python train.py --n_layer=10 --d_model=192 --head_dim=64 --vocab_size=2048 --norm_eps=1e-05 --rope_base=10000.0 --qk_norm=false --tie_embeddings=false --init="uniform" --init_std_up=0.0188 --optimizer="muon" --warmup_steps=200 --decay_shape="sqrt" --doc_mask=false
MLP neurons of a small language model. Each row is named by its layer, matrix (up: input weights) and neuron, and shows model dimensions 96-191. Each number is 500 + 25 x the weight over its row's rms, rounded and kept within 0 to 999. Numbers have three digits each.
A block is one neuron, or neurons of one layer that tend to fire together. Before each block is what it responds to, as a language model described it from the Wikipedia text at the highest values.

Description: Paragraph-ending breaks. Sentence-final period or closing punctuation plus double line break ending a Wikipedia paragraph, just before a new paragraph or == heading ==.
L4.up46:492496514480472524515486511459471500498551493458542528490495524528511494461472453447486489516513461482507489486496563528485535494507457496510495491513448520513489500503480482502526481541510502495507501540502488472435546500511524496493536466467462491508491510478488462469519460446515512525
L4.up87:518524547495505520476492517467488484500485479525485470530506529511505514447501475482522501490513473499507474490541534507513626527557504515507509508531465529501472484498474524495516495517506474500487482512492519500508513501498546498519490508538471484510469500523477498532509489512489499514
L4.up108:498504509491529484491475537506507479502450505495481525473502529548486550489484469489490520468512451481503510526528479521514543494504475502536539437482468519506470520528471499533512496504491481512516508483464501485521536515504498475471528523510436510516490491499482527522519486518460469493
L4.up332:515512511507459499486516509516500511470554463468483500514536452505473512521452460494502499555493476528493492495519559498503472499517487482540483486521471502515480536517506463507473457540498485492495488516476479514434492479474488483466522490496488530507512500507494481507495529471499501522

Description: Mid-word "im" fragment. Word-piece fragments inside longer words, strongest for "im" after "l" (limit, limbs, limestone), also regiment, Muslim, campaign, able.
L2.up210:488490525528489515499472496528465537493487499492525514512527513511507502491509494497548457494479482516535507527520526461476470474498511504542502478538499511506512536486510474536557522483499504513488454490483505520467482504499511485513533507505559522460534517510510528452508500496484483504

Description: Mid-word ct/st fragments. Word-internal fragments ending in -ct, -ort, -ult or starting St, completing a split word: det-ect-ive, resp-ect, do-ct-or, n-ort-hern, St-udents.
L2.up204:468534496543507498486509477494500503535420498532465490523499523497454519440506484499459483466503465529498482497489524533473516475523523499476495495486529524533524523465466506501509509489510507487474486497513483494474507498516512550536536524493468506482482520503472513489500547488477507488

Description: Wikipedia structural markers. Opening "==" of section headings, infobox field labels and colons like "Country:" or "Born:", and "is an" in opening sentences.
L5.up86:513510503481500489492531486516508522540502538564555523528496514477464485514515508516456535506511469524519529500515479523512498491523470512509498539476493511463497506534502517527494522551552479495478498502500515455513481536461491507510485491492490469445540539537505513486486497513480496521
L5.up95:542494534498540464457525531481523492454478517523528507559508512481491504513536477502503521508484485491498531488498500507545483524504524527536477506486471503493528520478476485497489491488540531526480509507517461460511522529509520474503537518493510528472472474482491548519478481501472492506
L5.up100:478537494474549429440484506473483512490505518571492447484522480492521514521474503484490510478446528477452451530503501504507501510491516518482498482517489514481461449536524464477512462544507495510503501470525495502504525493507518474525516516478501519560520522480520496506489488481536456532
L5.up122:518504519466517501488509505499517521531489534514489504519522507501485464516523548510499460500538444489534495504506491469525467490521520467537518503485495491486502479503514511487510547494512490497502520511514499483504453535536549495494498509531476530489497536435461508537518498463534470506
L5.up135:509504567509487520480516518465503507534530494538514485541466501521497536471537440495509514528509482536485508501538520511488558519526475528510527523520474496537509510506455520501513482499485519539490460496491481474476582489489538487497522507539459478485506470510453521475543489472476485538
L5.up153:491504484479509484487471538545489520485516497530490500500492485493533505469496479490536459481519465511456538491488520495509506516497496479469535459502516492495543475570527510537483505502520532575518504477492542527501475508536487516499496507463484454523467477507517494462504491477494534530
L5.up239:488516506482502495527471502484485526471507455548490484492511499480511524506525487478499504550469440481515509523481508531463546519514502494496488475432529539494477517515511522524488531485432519507488468484556469480470488473500500490476472485514497535512479521486504486544544518465498502519
L5.up250:560525533490519509518506497482481486499511503476468527476550524518491502554504519496541481479534521476495559511520466500507542544503482504540552515487456524470488487485515502517479470485518468502485511477524486508457488497495437521465528505534489521467484481488490519476481503491489534456
L5.up254:510531525506468548530470436485499527490488511537512511513537439522493471523511483485505529449529515529522524512485491475520488460488508484489530546516489473487517479516487497535505549509483483499493504516498506513551517485524496483487477478492475508511527496508514524462510481464479497526
L5.up259:519488538501488575510503483463530518470502525525481514495501509490476495475510471466498490486483468494452543498465509530499500477504497489498480483504451522496480535520487509507493455495539468530495488471465490461500527486518516475517491557535470533491452503488502511467495499475497499491
L5.up274:462472488504510508448476495483503491512520482505557489508517506511501498511502542539513492563518479430539536496491522524526475524519491475500500516515521504473514443511465493528473466485501493495487480518530500486475485479533518486523483458483528516493470525456504479496509490491477518492
L5.up302:531516520493458518542457517498496522485468515495504495513536514488523544511512532455489458524538472528489501464486475497524512520502499509503513535531481526490468467536499496470537507504497497516473471500477548506513494498539511499516483475470497481488479517493479474492501534437491479514
L5.up328:526537535490531493452482494504522514523482517515503487512523501519489478514508458485512437502524541470534540524491495484501484505508526521554486547498492510490476514509530500530519543477490523503493477516516533473533457467559504511525443519510513476465474494493531499476503525476469514522
L5.up344:510504514522497479502528446483499463473499515474543499503528465476480481536486503550482504466541526495533522446542515467522494492528513527503539526504484507519507498552434499509540547498498490513531507519510488474477459520469485553493486525509537506491516486527505528506513478471498450526
L5.up355:505540490479469463496492571489520520486534511508529527510515501470494496482483510497520488483542491473498504468491473501485523507473515494467494505489490510523518458480480534587522506502494490479526477491448506508493484486488503512496503500518524524545486482513438498507481465489473515512
L5.up362:504489520491491506489493523464485469515483513491474483502487510498463490531521491501507509493557502505551528495493473459532525513523497522519536496504478487522517482494508510480527504495489537522489505543502536492554498499508504456485490518514492517488511551515508499493463503495495517449

Description: Mid-word subword fragments. Short inner word pieces that follow a prefix fragment and precede a suffix, as in inc-re-ased, app-re-hended, exp-os-ure, comp-ut-er.
L5.up4:494508462495512460519515500497472523486484524456542503504482506501510521519501509504545521481523481509447481523513498505453504465503510472508519486487485507490541482499508536474542551525510514452529499465494508501501499491524499494516488485514516500472515493479561505511483486484460547466
L5.up109:437513476476532495453534493507468495494464531496523517481493462525510501517460480490541498511530540516474546525493497503498489503537472507510458492535482516499520530500517520512493529512540532528503470483481515542485472500474501483452527525520509497498479475483524536461518513476476472487
L5.up115:470476561506555478501522489498486521488539531493531499449496513461519526538543477483509507514495465494475490489502509488492453516505464508535481507428486517474513486488493499512481510436488517502463529470522477508520495504499496496491525485498518512489476519468487505482474500507526480498
L5.up148:520494520516469456498498485501478541509557532508513472510510464531501511496505478531536456499477490478486483510484507502483492503546507479505488500484426484464516507479494517478488494528502535489487475536484527496492455478515551470424483523528494492493486532497476554484539502501515515498
L5.up193:491490536471457495513474520497462536507501529545508482513475493456490499494461512515485487475522487473514503489502523515510458488488529483525461514487526506509506528481531517466455510484523514514505532490408510498543512495530512494478499514566563495509499479493498508469505478500527497528
L5.up198:505509533476519520522525503474480554521513503464507500493507504483524505501474533505504490493522494454501506498524512501532495522490493493518487505465485470495485452496466484519515470535528542487463491453470469530527510483489547490455505475504519477515501491539498507469495449497497492466
L5.up222:498479492503480491532524448532490475488522533507553486513490488485440481485493530500499497512518491485491496518465528515478548477471462509527531454510492521500470501520492496504527470481546523522498522502479469467530499510495503531515505491484463531535535507508461530492479525488492551446
L5.up229:515501481517551439495514512466475515488483500527540544486478522520484530508463485508499468517517520503471500484461493532456478526481484511538502520478509529506525434495478492504494503535532492476456504479494523515505480476490502521508470490490506544484491514492515490511504549493502513508
L5.up235:512476433507493503565499476519481535484538572491522509516538503539522509483503471510481484458461491515498516502526529496505534497505494520509541457475491483524505531459497481504519460498507493490482518481491535528476487508557522511478491503518509479485549521507500516506521506485515450474
L5.up251:492474517473485437490503486517497555444513493501510509524462510510488530530485517524489465541506502465508470491491530487470489515483507491560534472440494511492497473501497446478492490514518538482459458487503494511520501474470500544515477487471492500473494531523506528537489492516497476523
L5.up271:503511506489494485522520533498461492490467540519500473554491448466510548493522448480453540511510518511436512510440534513517501512479475480497524491519506507505461447506484490525522492485507507515472508497495528524467490500563511529527502475476527513514484472531493551532484468514503510521
L5.up272:489494514503459480499516527499477498544498486496486448508493453543528435451487490518526533526496523511495491503523507460490559489506515479558490507484533505458492480460459481503507489501464481482492513489477518532466490510534503525491499464524505501498486457511502566493491472537520529495
L5.up287:508461529450530495494523516514454461504481519469489489513482500480492522522491511450542493541508490540476498524487526482483482477506517481476555506489520502484487503493472491491484510455508542524480467537518556507440495489522478530529469481485538504483497527519498502500454463478462491450
L5.up290:524504467502509476482504486488446505504516508510512505506455502468493499512544491541536491487502517501494501498466487511490465471477530526552525482488505492512497427492510526499522481465546520517474475475482502521466486512526500502505469457527544495502498466502458529512487537515524479458
L5.up291:516495474524510493491515497502506525493533473484485533476545507512485541480435511521541534521505513513492504477517512520513494529481536494535523463486540543499471486473507467547511458518520507510485470486522526505473475487467476504480491498470519489516504484478514526491527518493507507452
L5.up335:497486513502497459481463522502479501508461536539594500463540511501462526488524491510510534521518525500465470488538518510499492537482494523490529513490475510486459466473502502499493528478539513488493556509508474495419516465436479498515485460501547516525498466480457475488458487460490513509

Description: Word-completing verb pieces. Final piece of a split common verb or connective, often after "to" or a modal and before its object: prov-ide, bec-ome, with-out, th-ough.
L4.up296:464500427475488521496461523503535503508513527526528527497543486462504509500464510521523461520515521531525568502519472486496486492516501462502496502506515481490510502549445502496515468478523513524478504510479456531479537499505457526541508449460485473475482480490521505472492486506505483496
L4.up317:485495427497502519551490512486484460495516508505542539503518496504505507462483503498529493503494489526505439525526491501484526487489500504462522492530511500521468473527489496509509473501512492505473518492514468490515503470545487495511515507481473480505524450529500486435503545538483499474
L4.up361:503474472481454494538490527506487487512531541519515489492540513491495482457510460493497451491517519525501530496526525511455513468499494462491492506489526490542513494493496489516504445528460497466483489505552489485498483498503514499510521486463454540509475460531514488452479488543486527512
L4.up380:454495498502530518533529508485523519516528502515516511478525510537466521469506472519454515493503487543484476541541476465510514463514529525446524527506467513524461482528459532541490474507522500518471492510482498489509483531501546472509538499421495507495521492488494497508495460485490509522

Description: Mid-word subword fragments. Word-interior fragments in the middle of common multi-piece words, such as ib in responsibilities and possibly, er in superintendent, on in response.
L5.up18:491504494492540502500502494528494539526498495468552508496529526474488508484511509505572475452534531490528493503500494473538472532457516508464493454518462485473544443483514512536544496494481473458493467465470537521481486493511494491531464562498495486465512496514523525477497511510489491505
L5.up50:502519542545520501506509521467482548484521500442560534510534479505474520526491499510511495444528459489553517447503477525492476519516474512484498471504469539478504531517506478491468518525534509510506488459562503514486486467519511520528504509519510498507496451499557539510525512476488510483
L5.up52:490466525519485479478504488497497518468513515536537510512512542469465457506489483497519511481507503497483520471486493521511546510489515512468499462472488433485525503545539502529511479539454504536522504460519516509524472463503522544524439475480449495467498509501513507503492450480554507517
L5.up111:525497453475526525487464516531495514479527509539543463525468525484499547471526448501525484514451458492451477519461492522478494475482488469478498484486493509484491513539497488510497498527539484521525535522515494499481531506547499510510501477478510505489519498497564528519523488533531443558
L5.up126:453486494520535464542552539503501505471473495505547523468443481499481525518465473502486513504510526495522485461486535525522514474505470529516500518491445482475504499476511472499492536450522523480488508492520505475542493480556545513569479460513492532473508503474518487505572551506545469522
L5.up199:580475494474513567484516544485452511458507516488496473470490469495510543509469501490514549494517465515463509520491469531526495522529493544504506528531483489507471496509511485492505477526493471545528493457537522512496547457537500535553506477482498518504537499504527465486493501491507494506
L5.up211:462495500498506491519503535457484502482496484528521517521476527478439506453420488468462489541555504502528493510495484483453505500495500518490532486483538477514500479461507523508546510506526540477535533562479454492485494493571539483496505490514494546482495503476505514508485503522519499499
L5.up230:507499483507539542488517530504509481459501510478479496520482478472522481511490518513483415483532473469536471516536515479509537517457551518482506515508488487497546489477507510509497478535508518470452509504494496511503512488470541501503476486581473516484541519518520499516465526479535514500
L5.up234:475477494480508498511516524551467508474474531496527502463463472506487502486448522471459509538516515541502500544495500513483524490499528500475504505549408501524458473516535478505458488533487508482497498516519489474492499513543513483510546529522504526522510497479514483528508470493527454538
L5.up247:509500532498463533451494484523505464489516496505506490483547483492495438501491516506532485469547483546468530502539509509507508539519513500504476492500517509532510464498520500464555527530513455534519517464459478540455494488510471507493520510526477518507521520506478474470481496459517517505
L5.up248:509503477470493497491532525492483504465518492496538543505497497552473520488478471553539534504506467491503506520489501514515523506464475546421526531475489461531503481531511500509535495513532471500506560537515532517493455477503495477480442490472493517522507500458499510523550455505525493524
L5.up284:512485493497502461451526459537490511505534441532545495550480471489489474522509487517532505480481459497510515544473502491501472524504508492513501501484508482457488496498516512506515473548494476535476487505452495480525494532515532505483486446512449484522500537429505514514454511533557483487
L5.up317:476481518509524474490559520496483511502478509494556500504481517519506507473463471460564486480538489521475486466503491519527491481508524461497514519518505536503527460497479460512510488486489494447502489496526462515524501518543534461520561479467504471461527471499481498468534466502499454535
L5.up351:509484531499495520515487485498482501485465488473542460547483450548512449464489457511516483492482476498482510492491511507511532470532509507518531564483476514529551474532452528442467454488537494471510557496512499487478539497484511491527504493480488468484508496529495525492496531528540497518
L5.up380:492501510513492494496548490467487521512526508504543438522451511476492529490527550510508511510524532476505506506462506502545499525507530523507508526462488502476546471515490497486495506531491515469506467471473483494472499479478493539492508515475484473511492509497459544504483495499499484500
L5.up381:493497519475501531477505505474493511504475530525498518461500485478465511530524512498522474537514491524497523456511481492433492466481484509489486551496505500495481463493551565510495468525524506496509468481524484509458460476514500508461490488453468495508508515500488486513535526486540478546

Description: Paragraph-ending line breaks. Double line breaks that end a paragraph or table row, mostly after a final period or table pipe, usually just before a new == section heading ==.
L2.up120:498520498505510513490494474487469456499516563528534523478501498527483493475460485467510489467511517540544524472491499495489566545520514485531533564453463479516508510510517521528517524519550487502466513507497544496490528473471515495464511500505466464494510488506433528512524539485496509482

Description: Verb-completing word pieces. Final pieces of split verbs and predicates right after a subject, to or which, such as t-akes, n-eed, re-ach, do-es, rece-ive.
L5.up47:535539456510491484478537516515493485466482478557490501518494494503515494507513482498525492494560466510528541513497456477522537459523514484535498497502482502543505506465491474501459536501493496493500469469508536509491500498528463438529474526455505515530491472528472493507526463484474469516
L5.up73:502505511485523508504485529485489505517526490515494494509533511520532541496499527467506492515520518498497489457460528518545504486482519501484502492525482487522503493461527515551544507450499525513512532463515468562465530489510509457520498476519480486490544506542485481514481515441484491506
L5.up99:523514499456499529487517513491514482492516514518486497486518543514515498519487505519473500503535514523488470511516472532465537478503464519503518498508506457529473536482523480516501495463440452489531497532522502483500503445545515491499485499486497495541469517482502473486488467540464542505
L5.up106:495512480505511528512450513488471530539507515484401530504519502500499510499564467488465527469508501515484518522487452550531550457516475477463493478497483524507543488493480529473471524508482524489486473498547522493496506452483502515500500473515495512523505504480464463486482502468507506526
L5.up156:416536485516489508529512515470510499497524498467510505496513482503530543443493472553555520475500535508479480492527508497494507490511438506513523504514454481500511505505481523485508479462531496498496527506523482512520518484542531503525534490465469515533492489486484500511518480494452538524
L5.up214:511494518441481544506513512508512472501477533532498523476505523484533493496487511511474450533551497534453469491516494488505462525501474500471493525493520493445460495487491531474499512500504531463520539450527463531522513500478496462547508521485478486450493472514507488520482519511523494518
L5.up278:456495534543505524523539501497484501497526488492530542484487535564510499488477479528510462527508477504460476477504473502498560491528516538504507493528470503559462526501528510514513472442504517491494485472495515487524506500494492478486541503475471538526456463505468489461502472486462519530
L5.up285:494550462518575529503488530461503480502511480477506570468510475459509524478493522497501458510489534537500505470532497482482460490496509515538511509501474529463481515512486504447557479501498497492466459468494529521473487475496523486521509495488477501527463485498513491469479484489509478495
L5.up297:483507521508497515483510516520480510511476498546506529517481484509531466516537545487472520516528526461484458517479484492474560487492498483525472475509455463483458478496510492509543425493520534514504497479538520506486459454532482466529487504495503508458514501502498505478510499457533527454
L5.up340:527489488484499523520483485475476520475490515513534464522511470524575546503470500515517456489484460463529548518504488483476478472456494503510527507486473520518457496481481504486465503508499476520514532488515492528510501499512524480532478495502464548481510530505477534492500515451500473508
L5.up349:525512442483477553494480521494466480527498489501520488507535464447517505462501464496507503488534510543496476525505505500478496476515515472480504541498539482563478503469465505487524506510503465489498484434496457503501457490494499457524557514461495553499530476512470491464528543495489470519
L5.up357:484505500464482536511537503515450495522497453501500532503531503507474522474512495522521499487484498539526472562519489507484501467516530494520511493533537498526501530530481463513523470460465528514496514474522510499526460494524481466518517484465452532496467460476494478483480551539491525520
L5.up358:486513491521521515483496514472537491541514465493504513518488511550523492487518505528528517536545506468512481544477468477490512463491500475542509484477499457537507478509514489471488444495521535474550521475496507534473475469519507433516520500504470561467492465495461460523521496525510520438
L5.up372:538520478452490512514549478513462518476505479522510528511513489498500467496545476497509526480534489522486495503530510460468464494539489486497496488514505474502549515514517524493520468489470475520504524506494466512491520469511525456513539495484482502450512529521505495478446483488446488505
L5.up374:513475465495532519509451518492482571526523492491495549489508455520576501520475519503527474517525524499492467515525515493547479471508491519471527491508469481462477506481503487512530441491530524490480505483485491538525498501505509485536499502443486481537505500505443527475454491493505496528
L5.up376:443472494475520445461540529521484525497525499515510560514461526512548554509501503480517506497537484498503487510475466485429510510475473503514464508523470557525478505476477517487497527472544517492523547489519497499504478482524454488537507494486512517484524496492515504495454481486505485527

Description: Mid-word verb pieces. Word-internal pieces of common verbs split after a first letter or two, especially t+ak in taken/take, also got, giving, received, larger.
L4.up38:525492501517526500495442511476508522494548496501509480495533463553527501565519530505481479520479489484484513520478504501459530533496496558480509497559473519517518531504525506485522473480520462528494506507508541542462492476453473487515468478517470521488495514492478499490490525458495509501
L4.up82:520508440495512517495476501493471545479488500512535510528492462466548503525490489470495496486494496551453546507475522492519517476485514446474506503500454459486500511513526499503517488482493484517512477500505532494493492497487549510483450498485472495522542513476477504489505483514474488501
L4.up167:534467537466471477553504490486502531497543497470530509531525529468525537465507504489478482507523531472471497484470537510523545472479478528516536440508445510504474511497487502497526443554464572501483488514513541485514514492487481505468510497509472545517500493504432488480507518460535511460
L4.up336:473455493490526440526488468460509523466507508467481493522497523497501499541494537457520508524557495499451534499484537483514467479451546497480481471522493538479495476482525530513495510523482511472477465480500498519509514500502519525498489442520515494521507515533511490518498493479528499482